config.yaml
hidden_size: 256
num_attention_heads: 4
hidden_act: "gelu"
norm: "layernorm"
norm_place: "pre"
attn_scale: 0.125
bias: "none"
parallel_block: false
init: "uniform"
init_std_down: 0.0034
optimizer: "muon"
beta1: 0.93
final_lr_fraction: 0.0
batch_tokens: [16384, 32768, 49152]
dataset: "wikipedia_en"
MLP neurons of a small language model. Each row is named by its layer, matrix (up: input weights; down: output weights) and neuron, and shows model dimensions 128-255. Each number is 128 + 32 x the weight over its row's rms, rounded and kept within 0 to 255. Numbers have three digits each.
After each neuron's rows, "fires after" lists the tokens most often just before its 100 highest values on Wikipedia text that the model never trained on.

L5.up810:122072153101093078193168121114156109121078121109132154143092126126092137131120144112183154170097162095138153141141166113092146070120149157126108109206104189129153142127135146124101143108166120184151244152138102157120105084209106141078104077109165109057103158152086119123112136149136134155162126149189132085091122108074117116165167106151114118121104134148159158119153118132075087202123
L5.down810:195160187155126113113128128082173092067123115130079115130117117179093166168090145081114075191114156089102137167168085096130154131081097112113136149192146103129101112125132127112156175129101146184130155096111109154082130138157106072106131087174119126055129097115133144112145125044202175121185138157134158160126122107180066152187158113157068073131135143093157151045186167140070116142063
fires after: "==", "=", ")"

L2.up815:145090135131167154146074174112137106107062113109097191115135123142190143119082114141093140130110120044124095196144116124132144127143148106108155111165178129114138119192147143141098153092140066119110153123143159118138102230112131065141094109089108086149089084112132125079179134102071128158135115174170101195110134087149156126106123052140118119118108140134126108147187044140064107096165
L2.down815:124143089120100168173082144082108131126043123142089129160090118132168167141070128186088102110145106082139129127170125114133100148196206146112143127169165098086112107187124166158121148063107118123076151131162209112132118179107096069101076117143109095140070143118148092120169162168105116122157115159133078153129153110148119126108104070103147144098087113145131117127182055126143109104163
fires after: "| ", "\n\n", "-"

L2.up156:155177119115122166180151137130140119133187111115074149164135152136096109127150154039133148166172133133132070143170096098096177088156085111129081082140108097122122155174120128146137082102179161146100112109127149143076083134178192126139146185126174135169081101115082051083147126142172183155068168114144121136103101126088157138099072181184151088070149124150187109112149151163137087075098
L2.down156:155175124127072113125114137114157109096143110183095143125104117154077127145089146075099114165103167112103115109126146139136141132120124116125136145096151079074141120125076178136121151161104092091148138071112143112112148133128161075061147086147205141140144136131136118114100082103074153219083143142168099141146127156125174077125133136126162144095137169164103111132131146149109112147131
fires after: "."

L5.up700:133114128159140143128155129109144118177160122142156107111105094122163114147113135100138129126140144089175134103089122113117179118106082157117193140208178163068117120144172134107134107112114149186131146101120114107105129113151150093171140090133158163124120073110134082141129135100133137098204069127118128217113092119135109173106112159135116156138108092100062142153134145096131106088142
L5.down700:109128112074182109154126128104156162070129181148026115140051094112096160153114119083088140099140156105142141147185143174208152069168143140153122113073068076157085118126104146167115086129093100108108136161143063106188133143095083129140149155099086153108142201157134128094108190135084172112127140146137097127167211115136110123157113085116151101141136112110142129117110098132130102120120
fires after: "(", ", ", "- ", "the ", ": ", "| "

L2.up924:105131142104137169145088136128082087098160101081158097181126081116124133161099106121107131134136117153133116159135085118091131102113110108150122098112141132134119076096136019100163148131183143086146095154119095109119111095160117124146180156148159138152086127102068152111107124191194099140145096172067083098172104119153100104168117151110139101141065125158145083140109147163203054103143
L2.down924:153135026130111131173136097181065096139128147198136205111159068113098136125121103129077086164109183117145133078095139155159131137084136117189116102087109106167163123168108129059155095174117094112141119136114081094153118133089083171193090090137103132108157124132201189089129108150106086110149139101166175206145136142071149125099158083117144142136151152100111082148173136122158187168151
fires after: "\n\n", "\n", "- "

L5.up917:077158056118164123106112107132134112082130143158163102063175132115139139139104088142124103167195118114093105139121225123059118144168086128099113130085176141134186085169117148139086129144152102102105183082196122150144105153119088187150138106121149108151118111156111056129103135162154139121114168120121139133148113071138116105193097146051142128144075129107148131076151101123119070192111
L5.down917:166139149151119140083111170089121117197115181125076173126083061141115106130145111131148202173119148109152145140161043103171123128130093118107126170183172085164108173126130114150172077094122107127140117122132174125133127141143130113149097114130164137101138106158187148096157132133106157127154093092094133160140116164134175064228167143119092071140157111152136147197136164111099107126135
fires after: "'", "Y", "A", "G", "E"

L3.up324:078086128162103233091155102128073149144122127048127126080135120149097131175089152104156120108141142135091163133103103148175166164118128128121115078159147142165113154155058174177143166169156109099170148141094078130131082065118102121179123149161126173082127117156104159107157108123087154101099117168128118142126142141161145111093113114085153137098189118095141142176112167084144081083157
L3.down324:123073188170086180106081122113145128147105107124100105062095170154060129105139132106191145074170136152083138097168111084148102144096161128142081158133147097114115139177053167111097117149122072159133118105154110107106082081117128093167151136099142158122069095127111161099152147095086115092149136120132104188153120132131153166119097175163142159109167193109127121140152127060138106142094
fires after: "- ", "–", ", ", ".", "W"

L5.up206:096130189149118132124129115065173139109112083149179155154142112158204182140140131054074126128064172139098139157156100075035199109174155136093125129150125140205063138197130079170091094097155184174140122078165160121154149052131095148141113116155097096131088136124153122127136074128168133148127130102118117134125124128124128112127132131126117072129082112102172078102124141107146159136090
L5.down206:107088121207071146099174092098065138181175120200073115134125111120156157166180146082087120137154130187102074149138147158113093164127142190113155162180142132141159142103132140150110127135115098129084132158185168145181138113152104106137165119132107164067168099114127128050103144085171135140149085124106142095139135172138134156168169125118106107112124159097126171161155145084112073119163
fires after: "."

L2.up588:154139083140161183155125140106109126095075141109085138142135216053138172118142142146111089123166132131107106148196125102119122143099087056178092073056196158162181145151074197125152155098123130121131128134170123168114133112123111159157120223111105108144145127145084112139135192132090195131162107138156136157114119082132157102127124184136178131116154155136086138095136125046142146132140
L2.down588:132154122137132167108159118105122171109149083090108114173113176082127136098082170155107127106124180110096082108222133096106122089124142105115143093097172129147115144131056125094138153107164153108134121118099140151105165119071130115178100176126098187131135146103142116120150127187109185123155108099097142182152113094142111092109173198109156154109177163172180109061092112124121121161188
fires after: "| ", ": ", "el ", "European ", "World "

L3.up755:099088076088133077184168129108072154120147177155107100095179091192123138140105148153120089155133143102126126152173199090114106147102098120202076119156086135155176174171136092155115122136180100077143115121157148154148119114212151131126153139121103160117166155198123105154095190144140136164163126119135121146124115142137102104197110096105105150089132139176158147157142112132142086107190
L3.down755:165130094150123030133131123140089126170091133147055115074152117185132148128073163124164142175105201127082099160164146067129136122117118143132085084173103095133162127149139102129101089125120041109147107104168113083114132163133075150049099141157141115128078131192119107155111239085102109146158097166103062159134131082135128090134093109119091157154083108103138130189126131123101083154179
fires after: "=", ".", "\n", "er", ")"

L5.up371:153132097128085137065151105116101098152099138139123178108136079106094118160088097144112163116167184158159113134186068122082124155159134138178094124134081155132135166073162189131138143123083171119124194147074152185161150122157084153159134111110143108152148084105124094118159063111135126120082134138151212086107084153111063169131136113143108140153164149167119089107104167160141193172121
L5.down371:184113120121135114104101150115125103107150122133165149118137088146078153121119124135116151203140116149159084151131083127089125118106122097165135121097083086110087111104118086103115122127150122128116158137105197177169099053097129107147137155173147163130142148173133162128122139137163172078100116117065119111135166102080134138128147058142139168105130124101091123171107099216082151094102
fires after: "==", "===", "zone", "ity", "== "

L2.up599:079118150109133128143098152028167129089084154123159135150092085127133144127133119134171159097181133106060187090114120167092106115139116106096159163127123144154147142105149140171100144141160137096110101115154148164152156165145127113167109155152122088118106142095110098131107115130124083066106147140061108130112152135097134122081100160119120112124080134082128132158129119147133170137131
L2.down599:060100146096144122152088169051140088150135143156204160132125151130126068142153120113124161131150147108070152101112063187082129159161099063122102124086090153134091123141103144127130156097163154107148131131128137138174148193156097122128082204121147148109092186071155127151120162087151109059118156138149104102126156139078159173154155156094148162124113125118143114199107060106141145119097
fires after: "| ", "==", "Time ", "== ", "• ", "P"

L2.up595:122072170137187117088097096118145083105180124064132157132074098150108177122111185109173123101149152131103220117133105141091103147066129181123107072146106137133099166122117153102157200118125072154145188139089121145168149146129124130095154134121103125109060128129142091133162075117121145131156077090160122104124090157157099154096106135074137088116153119095145138105131128122126122115196
L2.down595:106148126101115138119050114111103114121145151079130120163050097180067172142138181110158148098119197100057140076132127148106111180131122142161107106187145125164102117091106126101177191095099120118139118116085105132120126171090127146126111170105099139092068147174126164159124163133143163121106096068134098132162110208177126098126115138113125154144137073141163087113146147107123194120160
fires after: "==", "===", "|", ".", "'", ")"

L5.up460:137154080112092094094120116133158092104201156203128122157134153112122156148146122139119077117147118176121089122184139126101155090133136086124116101077172154120132131172053119195108142119165090146103180122158100093104147167174103124087109111169190153123160099170081111172135147127115140160063101111067218086096122134091120076138111111101119121103077095086170131171091119164127136149109
L5.down460:098100130118121117096094163148126113143114152097088176156171106168174160074086152126147167091078133099098119147144153194101171147136121166178203089145150110112183123165144152161087124057129128117084112086120146098180127105181166135129143135157153140130076165166147140055147164190137141178117114096144143090128154125148095132173102161120132181124116092143077113119155180097125136147115
fires after: "K", "H", "G", "Y", "u"

L5.up602:153086144157117115161179140083064161141086185135174116121132103117164095131148169191161101108107129142146086118109150123086154155104153104158171082196093134102138117107121084087136190113087122082112082154120107092090127094129094090124139102112162108098154114139111078159102093136094079176169122150116169139074164114094126129075107114153161123116171106172062155081133161103099120132139
L5.down602:103127095120103197093155131169112100124111142142180154131166126178107159143156147084106123108126153120175126173167131149169193077103093121152103093131166109129100168127087101142113070106136137138107132069157184166128140090159140120060129117170107142157068130133190160083128114151131132121105141171206111136151094203156125130189131115133138080133142094125173127116053109098119125149077
fires after: "| ", "- ", "In ", "–", "\n"

L2.up222:141101120106135160089119172157137155110122146124118147130138151121105121064099125119067146107135135106132111141130103118129149100164184136084076115126151071097154173146126212101126146045139113095115152147082135120110083197119128107090123133103137143166127123159054053147111167140158160130164059186188074161143122070136118091124126080153097129148130123137147050105126141113158167140105
L2.down222:074096126117097153150118152150143106061124132156122100160138162136108143115100128129142125032137139172110179096107140114098144125197205187125068108131139114097101165160131229165086156129121148132079101142153111113129109128062067144134126109144132100076058111159145142166136191203144143114202082105100124127168083061149119127096063134152118130166131131134124115099076098076166138151127
fires after: "0 ", " ", "Apps ", "1 ", "als "

L5.up326:120110092105120082091154128107101120138111142074072124114129122151099119151112140184095116156121143111173165139161133164100178068081153137167109098136100133158150084135083158117210128141139071131103123113178145124075131135117094145141121124089142111150150104156128154132125115111103117125148080097128104112130081114058106113057169106119131085069130158085148103100108146142192140125177
L5.down326:146157165101164162121152157106133165143149090131140126147108127162185096129123093153117099084119117135086123113152137103044133089134109164108130163131133094093184116155112131161165153141115089129147125126116153122102148106126109139117149128159113163153099167161141093143101142134088080116159126175139118093115085199100137127101126042093101134082134118065140122147078174106095127153172
fires after: "the ", "The ", "D", "his ", "Summer ", "-"

L2.up561:156108071063066157154204114129093089119122119113116109161090153074136158168133160122165094114188159176122102088148172139112170173149135081163135158086138093133167145108108134137159139188191079113149110157170096124084132165119082146149174138140087121145083130152088098085112150150123169060125078161127133139147121156163079116111144124025159098071129148108167127176140151134150123147138
L2.down561:160144134170072079163072104135103146161120084093157125170185112136097125143151151126140129145049131096106095109136144120160149133119120114145106100126137105103106147071126163130148135164129137100147139090121092178151103084144104132164114100106057070123095134115210096101146115105132132152092166088159144166163136139101055125137110138100092148112155087194104160099110113146141166144118
fires after: "- ", "European ", "sq ", "\n\n", "World ", "\n"

L5.up922:122118098104140079173195124086137117126117156193115162132161121137104088140097212077088101105143107110157171104159121085136117100107111195087116165135122193148176131178088131119097185099050135140179242099124143151088141164124120140099171111127165131111066120122102162164157051064131107118083182150153116182117128086128137129143161125092112130126143166123077149082129084164177154145103
L5.down922:156135089098163162144110143128157140121112178101139124060135119175089193074133060118109088144145146167147132126155113101123117069079083096103141101179128157131104142128110096108152138192132150155087151136206135162105162125147156099139135128111154088080126131148093117188099115139154180131066169138126166188119165184140111130147136139070089144152135100127137110137141056084141145109108
fires after: "==", "- ", "==="

L5.up81:118150162176103072095092137069131125169079116084115141125089163152126161113160112124098116157131154146136139151173083120120114091121128133145125143147102106114140107111086106115168160120115121095169112153095107149188128114129114110166131086122100147162130104120063134118088181111132136095157158124147137114125142154113055096106102156098085137155181129123146109073136093117114187162051
L5.down81:128097123163096083148184082067143159124146156152155105122148159153098165121132077147112117132064254113169120110193131112181068108096137154121131108095113115144083142141100132085148079112130115169123146097080126166125159113140114154165116133071138158178154105138069117139074122114125125146131173153145162155110091125111116176177170123086137129177064102090063093088160135161114119126093
fires after: ".", "|", "Apps ", "==="

L5.up456:151115143121159148116087141110121127117120111194169104125153136151053089082196141149154116093137119116164113143130154107156151052138170130160118108201070189139164106171116143099139126151099127132147122181141178165126116083167092098114127089098126114120178158122108102101105099146142102120133046151151178122074081124052188079056096152120133092075182096103114155127159089067092086084098
L5.down456:156135150149084184132160132073130103072112149130087135101104091152102115148110141108120137176110207145157099170130075154136089164163108136144115076125127185126164084115169141145143110134126108138200087095116056118054156159096094140142099098132207116148109119124142157136139131140128186071191159137178120069174210072138114095107105128157116111098106116170152140174132136138209175070138
fires after: ".", "–", "-", "×", "N", "V"

L5.up334:142110093099080168118112120126162171096128069137138196150074110115115115100145089112091161123155108071137140136096116105111126114196089120179070138098146111101148152166162180143164115073163080206150196142147147154130108167125149153107061147112156157137070173162131114087102152111102124151096133106154077165065192078120118162158113135132142131147098169083157079112173106140116116122141
L5.down334:130107119082088174116118110151111140174084116145215134176073155177100139128159151130158092121138087123117108146142115162167133125177117105119115157101064099173129137130137112132169113075126087084109109089149101220155180151116107088083134157106127148101108148116118158140091133129181108181093083144202134167116170103100163179124111109104148162088135125164127104136133144155131070139096
fires after: "on ", "On ", "W ", "| "

L3.up146:139098095126158141174181128110125153145135134208141149127158137131107125142195161132112131162057166112117070139157249131067170141097107125137111134181120128114072135118155157177092109167108142073104132134065175214080031078136087115131087101120087098143143093134103153144136129145189127123111074139191156161157096094080068111113157113128169122114200180137152132149108114135185102157103
L3.down146:066100088147138116087100095116161133081142114195171106120150128190091148157157142162132101182131133117192060102148164127151102131146173126153144155069119103109076134132124108120162128177140136080144140095113135119159083092136177117116113143031119111110104128137158128105130165158123098128128163137113115174142115087121116073122163117170080160169081086148100149086128144139175157109114
fires after: "\n", "\n\n", "- "

L3.up378:116138132101113122105156130032100101151129072138139091097159174139141146152152167083177105065137107138078069138134189144072109114126097125097147130085135090127114098148140125137139150191115160124119104043136123118107138179170135115116113159135109173090131094119148120122076127109140114010078133170140115180157169142140160128114056118109174103115146113096062125174168129094159141101146
L3.down378:171144142112113092135165185140112138206105113199162103126138160114136112164157131144189122110138105090088141138116150098112122093153133148125126136104074181138133074134082139158118186126137130154102130101080205098139138127110100169112121117135113148134104131092071091149104155087104166081140162184089084161092133177152147107174189201096127105139160037129111130142115085115100129109148
fires after: "| ", "- ", "• ", "R", "E"

L5.up991:197111131089070167095141128111103126140100114137120136190116185165095120125148096163122114112121118132127165082119074046165102132110177149116086083166111095119175185140131197183147145167144117120109143168210129114146118084114103191139087155097140126115153140157070108120050143125160144128131167101178169140119159116133133092106107183154105083137143146079116136146100091130157161133151
L5.down991:123156187149135125169109117131136183114104144154163103094131124117101105152136090170155170219120152188102156097101063115121114081157020129146139116111121110139150148159121115124166137168150084122114130179136095145199145162135090112123108154156148132164144121134139095118136129074129136084072202101165066066097094123156134120140175134172135098072145129146135136091121133118162073126137
fires after: "-", "–", "vs", "eb", "m"

L5.up860:118139099149114176195084112084119172182144104103139086157173107076114114165149102085084129124160137139126168137148130102112139099160116095146170192121138115076132188153154105178129099140159117154179065117147051150133159133103105089159060107141124082108135194085156182130103177086123131211160120098143088138164174117087083084175110155164098156084164105113144113163165151072174174069119
L5.down860:107093130167103054114151108119111115121105145119076140095212117163226134116115094081144129114163145184096154088086140173151090107176077152167146122108165148087163119148073129124106178135064069078117128103131087150117185112111129099136142136159138162107163167134142123132138149169116185155062054108205151154147083185088125133185107116123142140123155124115117127120177160123137084157070
fires after: ".", "fif", "2"

L5.up132:092140100126127166128073124137158168131112141129089119101130166104151136147080078134070133107107143103115088128132152086118097147078062104092080074117173134133095124177155151125117136117110078193082124175173125095128184144170103141129149145160128134085138091121146153125097121133146123088122147107141081108184119095144073127108085143090114133146137129110169108072120144106157092176156
L5.down132:185139102130122125149086056126093129152163127033097139147138115141136139084162144107128168196097112063127157114096102141098111115148137126167097149162159130115160178088156069161128158158116123168150157141134076146128092176140145182190111081144131120165165173194172145116161098120171125099132160177060144138123124159078154091125121116193080076167095100116096141141091169108150108150107
fires after: "U", "A", "O", "Li", "Af", "E"

L3.up989:175188149133160128172158101109142125150125141135138134087123085165164171144105131146126141127159183146131125140140123151160093090155156114116099169110147172144153092089087144098103111091098141136102088098139175167111091108177112074097163136103126180104116171124151192116122152106120085119125095139128120173127110129114133149095105106111144074155158098126214085125107105162124065086105
L3.down989:107102123120119168093119142200170141104105101122106129124137154097080081144152140113107134116083109104181135126102129121110150170101143154126184103169096064145120188098181146167144132191145116119141144194180105093123179156097146210196151125139135136116140120163059080129122117158122150125119175102153143086145110141086133152193088176123128154148047143143116164122126163109121148155150
fires after: "\n", ". ", "sq "

L3.up973:123138040104126140166185118106068120092119149082102139171127153110136114119051102126118165085104151152120137130164108100116102111132110132239097073101090142139119135186144105145109144144134149113135196221161157091088124124191079131078113134127134145135119116158143047095140111159158123127144097171136106119071106142141106112137106182088159108147168127122086131094149147119171087122175
L3.down973:140135124072094112147136122090038124156093116130117141150134108189166094170119141103209140136059142128149147163125153114152083093147062164175098085115125125166107177137113107096151104144179105134155162117099132079098058137181128178128097157180099118066113117177163155117174190108167095133150090080107138100100123097159053203124156177106155129111184085084126140150154115054086122143145
fires after: "=", "\n", "- "

L5.up742:159072134127103154150087147125166083145131123089102097152115149128101129136077165127114122154126160139203223130178150112113064146127135167085088176149107135136126125136109146150120147081122107171160131134153107144174097116146091122086118157105167077102093169125144163093104117146133116072158114068095121109161153120116134072122146067128170188161096145092155161090043130134103193136192
L5.down742:179097098129125143175141101168134117127115087091112081123111076155114093121096172118150165100160105156108149170100086137148119103122116132138078103149150155089110105121130128134058145164116120144060144135118138151099046152104197105155057203082140133088169063165123122153115107177112118096109138135096161128068111170090070171150128135127125127058091105125155193143165102092122175146121
fires after: "T", "C", "ower ", "Sp", "S", "- "

L5.up744:153165124179094104112104129071121133123148136118112126135167069183129099126125140143134139157081123156178148146141077133075055150088129091103086107114155150144137157068087141120126160068058115167124140100142106118074087092201157137084142117168109162106173126142080114175129113112140154091132123115116101160157090137134155137106141193123107165091129094077183202164086122175204147154121
L5.down744:132157122172176160175133174148119171183131085106078142101093139158109183134116111109140149174072107166110094126125144110131133136080152152179102158115157180073090098142146114118187167099139103168169166133137111162134139082113120103104129131117137148117113096133120078138099119158149126091065113100142167150144101100091157160150157143129108077116078099095091158075147109099108161190165
fires after: "S", "H", "N", "K", "C", "D"

L3.up119:162195138115192130216115133134084140134149116140128099090129146151170120125132116115169108094117119119120094136092082088145185160084118144178182139146163122167130140141134071177127113078136060120145108096127124141105154166168098095118067081157136137198118071114066123104155128155113086160139099154081118132107105066104137091138102112094169157090132112137078168096141166123142096120154
L3.down119:190127072118188102135154108152113109147153099082124092144170212151126142141136111141155105097156126150108083135109127083132132146103125109181181111157156143159117135084126074173152095099131183127073079071147147142113119185102101088109094091173132142189143090134148114087133142128162117119093148047106091124150148098151102099096141115110157128173152049116151172083101115112162098128119
fires after: ". ", "| ", "\n\n", "er "

L2.up95:166093108112085142144151223080170136098111114167094158165109152120100164132155138106137143141133123091160076116107134148126121126161175153103159083122154103104106131140097129115189166107147129093147119092180111093177119117110089122118135190073088157172143087089125106045130147124093129129096187151105093082130083081152081128128114058076128118125186115098111100109119136177167110116131
L2.down95:125137110198086103151130122153156146144088091160181124179092095118140144147129121139122134097101148143169114113095156071149154156107137185138094101118107123121049186118110176105105121129126164145073104095146137169163092083143144101194125124162172162117089181130138132098083120140182146107131128051119131117155142082081098113071128160153070157098083089140082125121124121127130101074115
fires after: "0 ", "1 ", "Apps ", "2 ", "4 ", "als "

L5.up346:115107134128119088133079061168161178148106081121134188152126134128161172104154093131116152123188147125100171126097098122154097165159103177114119126082172142099146156169121070181131136153114129099093088129153128132159136086122124136165129174086093153116091085174110154094152129166103201075082122176138161131105096105106196088161158195122109096105139081116153123147080126107148086144118
L5.down346:170091112157095118113135118167144132083052125135210198140156133129163139123105195093169047078151114147127132088135139201144105104109186142119094156161107086140157076164136081121072144131093114159087142110111135110176124146166150156124103188149140147146140125077181152106099033135145097166164175105151103103085134061122135090175114075107139110122120134119114177085168128095182075073168
fires after: "\n", "P", "St", "B", "Comm", "ach"

L5.up223:155139057112107103177124108160146108122179084127109120101121079089137140093116151166130085115063164109167165186162124097114100125093146144070083213077140143132122111125099136134092170083139137097111117171107143115111204156139042130141167138137174140126091137139157090077090092137104158142107089167142114141179134083184102129089160161114132151137140127071147108193103055112132094169078
L5.down223:104122170111109171123178132078123146118148169134164140127176175139136140187092139104138154136113196156056172056100135136135146114100151114086123109117097158123160129191145117103170151155082101084168176148102168116143128162121171115220102090143138080172141201103118075165123173105140122137186141138149131146155133145110108070082101059132073127180191116132076084124171127128153144112145
fires after: "\n\n", ". ", "\n", "==", "| "

L5.up140:095134098154165123133159152189099117131147139135095138119140142102148129063030178178093189134133151123136129080146147203169108111123119112133016096117097144072098118099131121155155183097120092152153112183142094066112117131104100095082094169110119149111137097126171143161036137132117134137121125113086096154134151149145113082083124130125143124089135122101154112121100081120129108165159
L5.down140:059156117157093129106105103140108120175138086173152119123108121124129174120118107139149111171120116149123097094198212133088123193160098116104098143213130111168149157138071141125105105125136187096094108169121097124110136122114136129107124147191085171151200088144120136098171094111105145170200094121063070079071171120102148166106106089146131063103119115129091189109083188134100176128129
fires after: "the ", "The ", "m", "trans", "rem"

L5.up93:118141104151124094128063154133169146104140123132107138093182143116143144116095175108106192131120176098132131102157157122130106150085154129134094153096154106123109146111139100165142186134150123104165112120159155133111072146171080127108169095126191183108085116091120167133113125086104115132202114108090084196120142138071071136107075137112156148163089170096070127079139148151148134113111
L5.down93:092167151170063105135129127104124085101154134176153145125102047137145113119164133089085141088156117084128112099176102079073170141118144113111169168146139165160105129094132072150079096135191140111125118105096148116130188110112112088128174109100086100219143116118108119172093143091088137100122105150128092155131101144127117124163174157099120145157105124174137110136204141123105147164087
fires after: "the ", "| ", "The ", "("

L5.up169:079124075140160115176163097144068116092095103097129119118155100125124151120117153185113056109124145159169196142119151101127155146114133137126097119166181070111107090125160127138080146133085146128116099144117141126090132147142110127119147148118178155092086081184100180061101136105138165158127122127148094133141079094146099127133094171104095152146196155088060076062114124108184059144149
L5.down169:150087113054121157119116168129093105126136173148134112115136155128159150140173104078134164100103133147089097153065137142130131066124203163142117070141127171148153150125119173116120098127084107100094129136111091160179122055111175153148106097158026112137156163128113042174177170141145146139152092075163186139155108127106140066174183097151102152083057121085114139099152127108108144130184
fires after: "| ", "\n", "In ", "- ", "January ", "\n\n"

L5.up449:086170114117068094195168121105115112126108092118154111168106184122096106162124083135194136074155073161188098150111073154154110177142148160159089148083113120100093120150190081069176105098139124105143147156097196071140156143099053079138132074130158129154126106120164143142175139126135109119139129160080122113140115128095147108139045131146151113090152130078101147093138098127101088102152
L5.down449:094082081160130146099088139140104141191119117154135119122142168067111109141120140102142132104109143133127079092163158138110096117076147123146101134140177155192119168132151125129192147115179173103209101198102141150147101143102151148095113140093091170096070126089158153134188122119165137115110165057127140094159079098085092147157108103158106144113193114115130086109146070116184131135125
fires after: "\n", "\n\n", "- ", "12 "

L3.up990:108126215078142082148108126091081161152132164085135171102072110122155104148099126116149084086170133135084140153133109130156117141124158129142126169150176133110150131122123099159164157116188090098144110161124099102198131151160122147135096131083165195084146127121074129105100152122116160140075096175178099181115097138165190153120091173063163124160157162143212107113066125100132103101149
L3.down990:120128125142165076080164150061125183145141171129124156145154118150110091119173111138121126141145156152120183121150093118209126114076177125150166119187177088161120096104121049176163120116133160161125126095153085101191144118116084119156156160124093153131122099113145179107104113140137111053159156088106189159197107139124192085146125133149159148166164150114142113137080163112123186164130
fires after: "\n", "- ", "Time "

L3.up660:097088131113119190119114191158135150167140168168144136162104182120131090125133149145140139148134178144129133099104194108129095147138149144108147134149200158113142123143107173168094158192108156127082151101083125191113116062157108140139150112106110121104084142184109186104103185136103103124106127140170093085132123143139117073044138198130136087104092143066163122126160080096133124113123
L3.down660:129093153052104127121103128059148121174131140163067194094150103192157160123108125142195141105087178110152110101179132134145098105142070170179141116146126161102116142099104190117159176109178162134130094092128079141134087134191168152090134120126115144134119188082095113110149118121092129208109085124101118148110129154149110139149179127136107184097144142123190124156163128146164140112099
fires after: "\n", "\n\n", "(", "• ", "R", "-"

L3.up132:147144110112132068135107108096067090141094144115138139157100185116152146134147101171137106109075152144091152125169053074163075162097128138178102129079172118071171139212107088166128133119165123111145142140139118059126151177100114171100136175133115118159131084064128058086121145083135145110156111129129151188174115111178094098103113149115074127141143061109149131113168099097102172101140
L3.down132:050165112148194119096126183102065087140089087177130200177156164087117175184109166147115083126155104148158136135191099131092129085169132099135090155084124132092110149119103163104162157142139142079156129133145114088169117137090123156160131175109075104167118110113109123129105120133115090135155125105112160095104168175163047201096139122094106106099154068074126137079140137087145153124140
fires after: "| ", "\n", "\n\n", "= ", ") "

L3.up643:137121139161116203072064149137136126172103076107117129156053126169144142144083099124102156141144156134210141151082135134144105145113155159076130071123128152086126171148105121132149072139112146114119174139097117156131094048125068155159155157123141117080097117155156102144127082196140112092133105137109167124116169142139118208088112166133067106143136113111145126127110144160163178170106
L3.down643:139143190153126095084136037113106111191125092146123111130088170164117115128112082159118171163139061133201102118165089092131137154148135121142147094135093112094090179192123155076144098106063102169126186086125143153071086126122122172126140145122133097076071145111179110171153107122149140060149115092160142075176125163180139166065103122084098126101152172107125132087134073088143148153120
fires after: ".", "==", "===", "R"

L3.up544:067140162153112139136142125109147130121154174122129135185056123133117102139061097083144111120139144129144134133176145130110130146132136152140147112132103156136102155182131136110094108146096134112174153135086133157116107101071122120172083068107081125073077139105150072112138165157115116127102113142079151074148129131110064129085118129112088098171156072148136147094112175150161143153138
L3.down544:115112136136176148143126115112149136085111168167142122118110081126089126116098125116079116113118214133133179099086087145159111106145130102145155075155123159164144202140150174091112140124127142184154167144128119159115140139104127133163125125101096159134140147184135084165138141124104178145087165076104111105107161115112107150084104146123067140169133117155136190098137160167118095144120
fires after: ".", "==", ")", "==="

L5.up475:153134111046115138115081136114093183126146136211154084104151116162121106172096083158117089148155084155119139150130090159098135108072136127132123093121184092182108127141077154181095122090113134149118167098160166072088186173172144120087158096148135171111109118119144129117093120119137202085156178104130190123115074123142100076163095059101126160146059100074109146135116176148150135168108
L5.down475:101069166206204128171134129104115143154132102106179129152179140117156174128144169132182130118160109131109111142096146153140120146114169188106133124160141126096204157179142118168118116113119125085098084118114142174097169082174148141177133126164182094159047154143103101133091138160112079090127109116097173106108150136118100124123085204164202091136087129101117134100120178078157122090158
fires after: "G", "Sch", "K", "J", "Sh"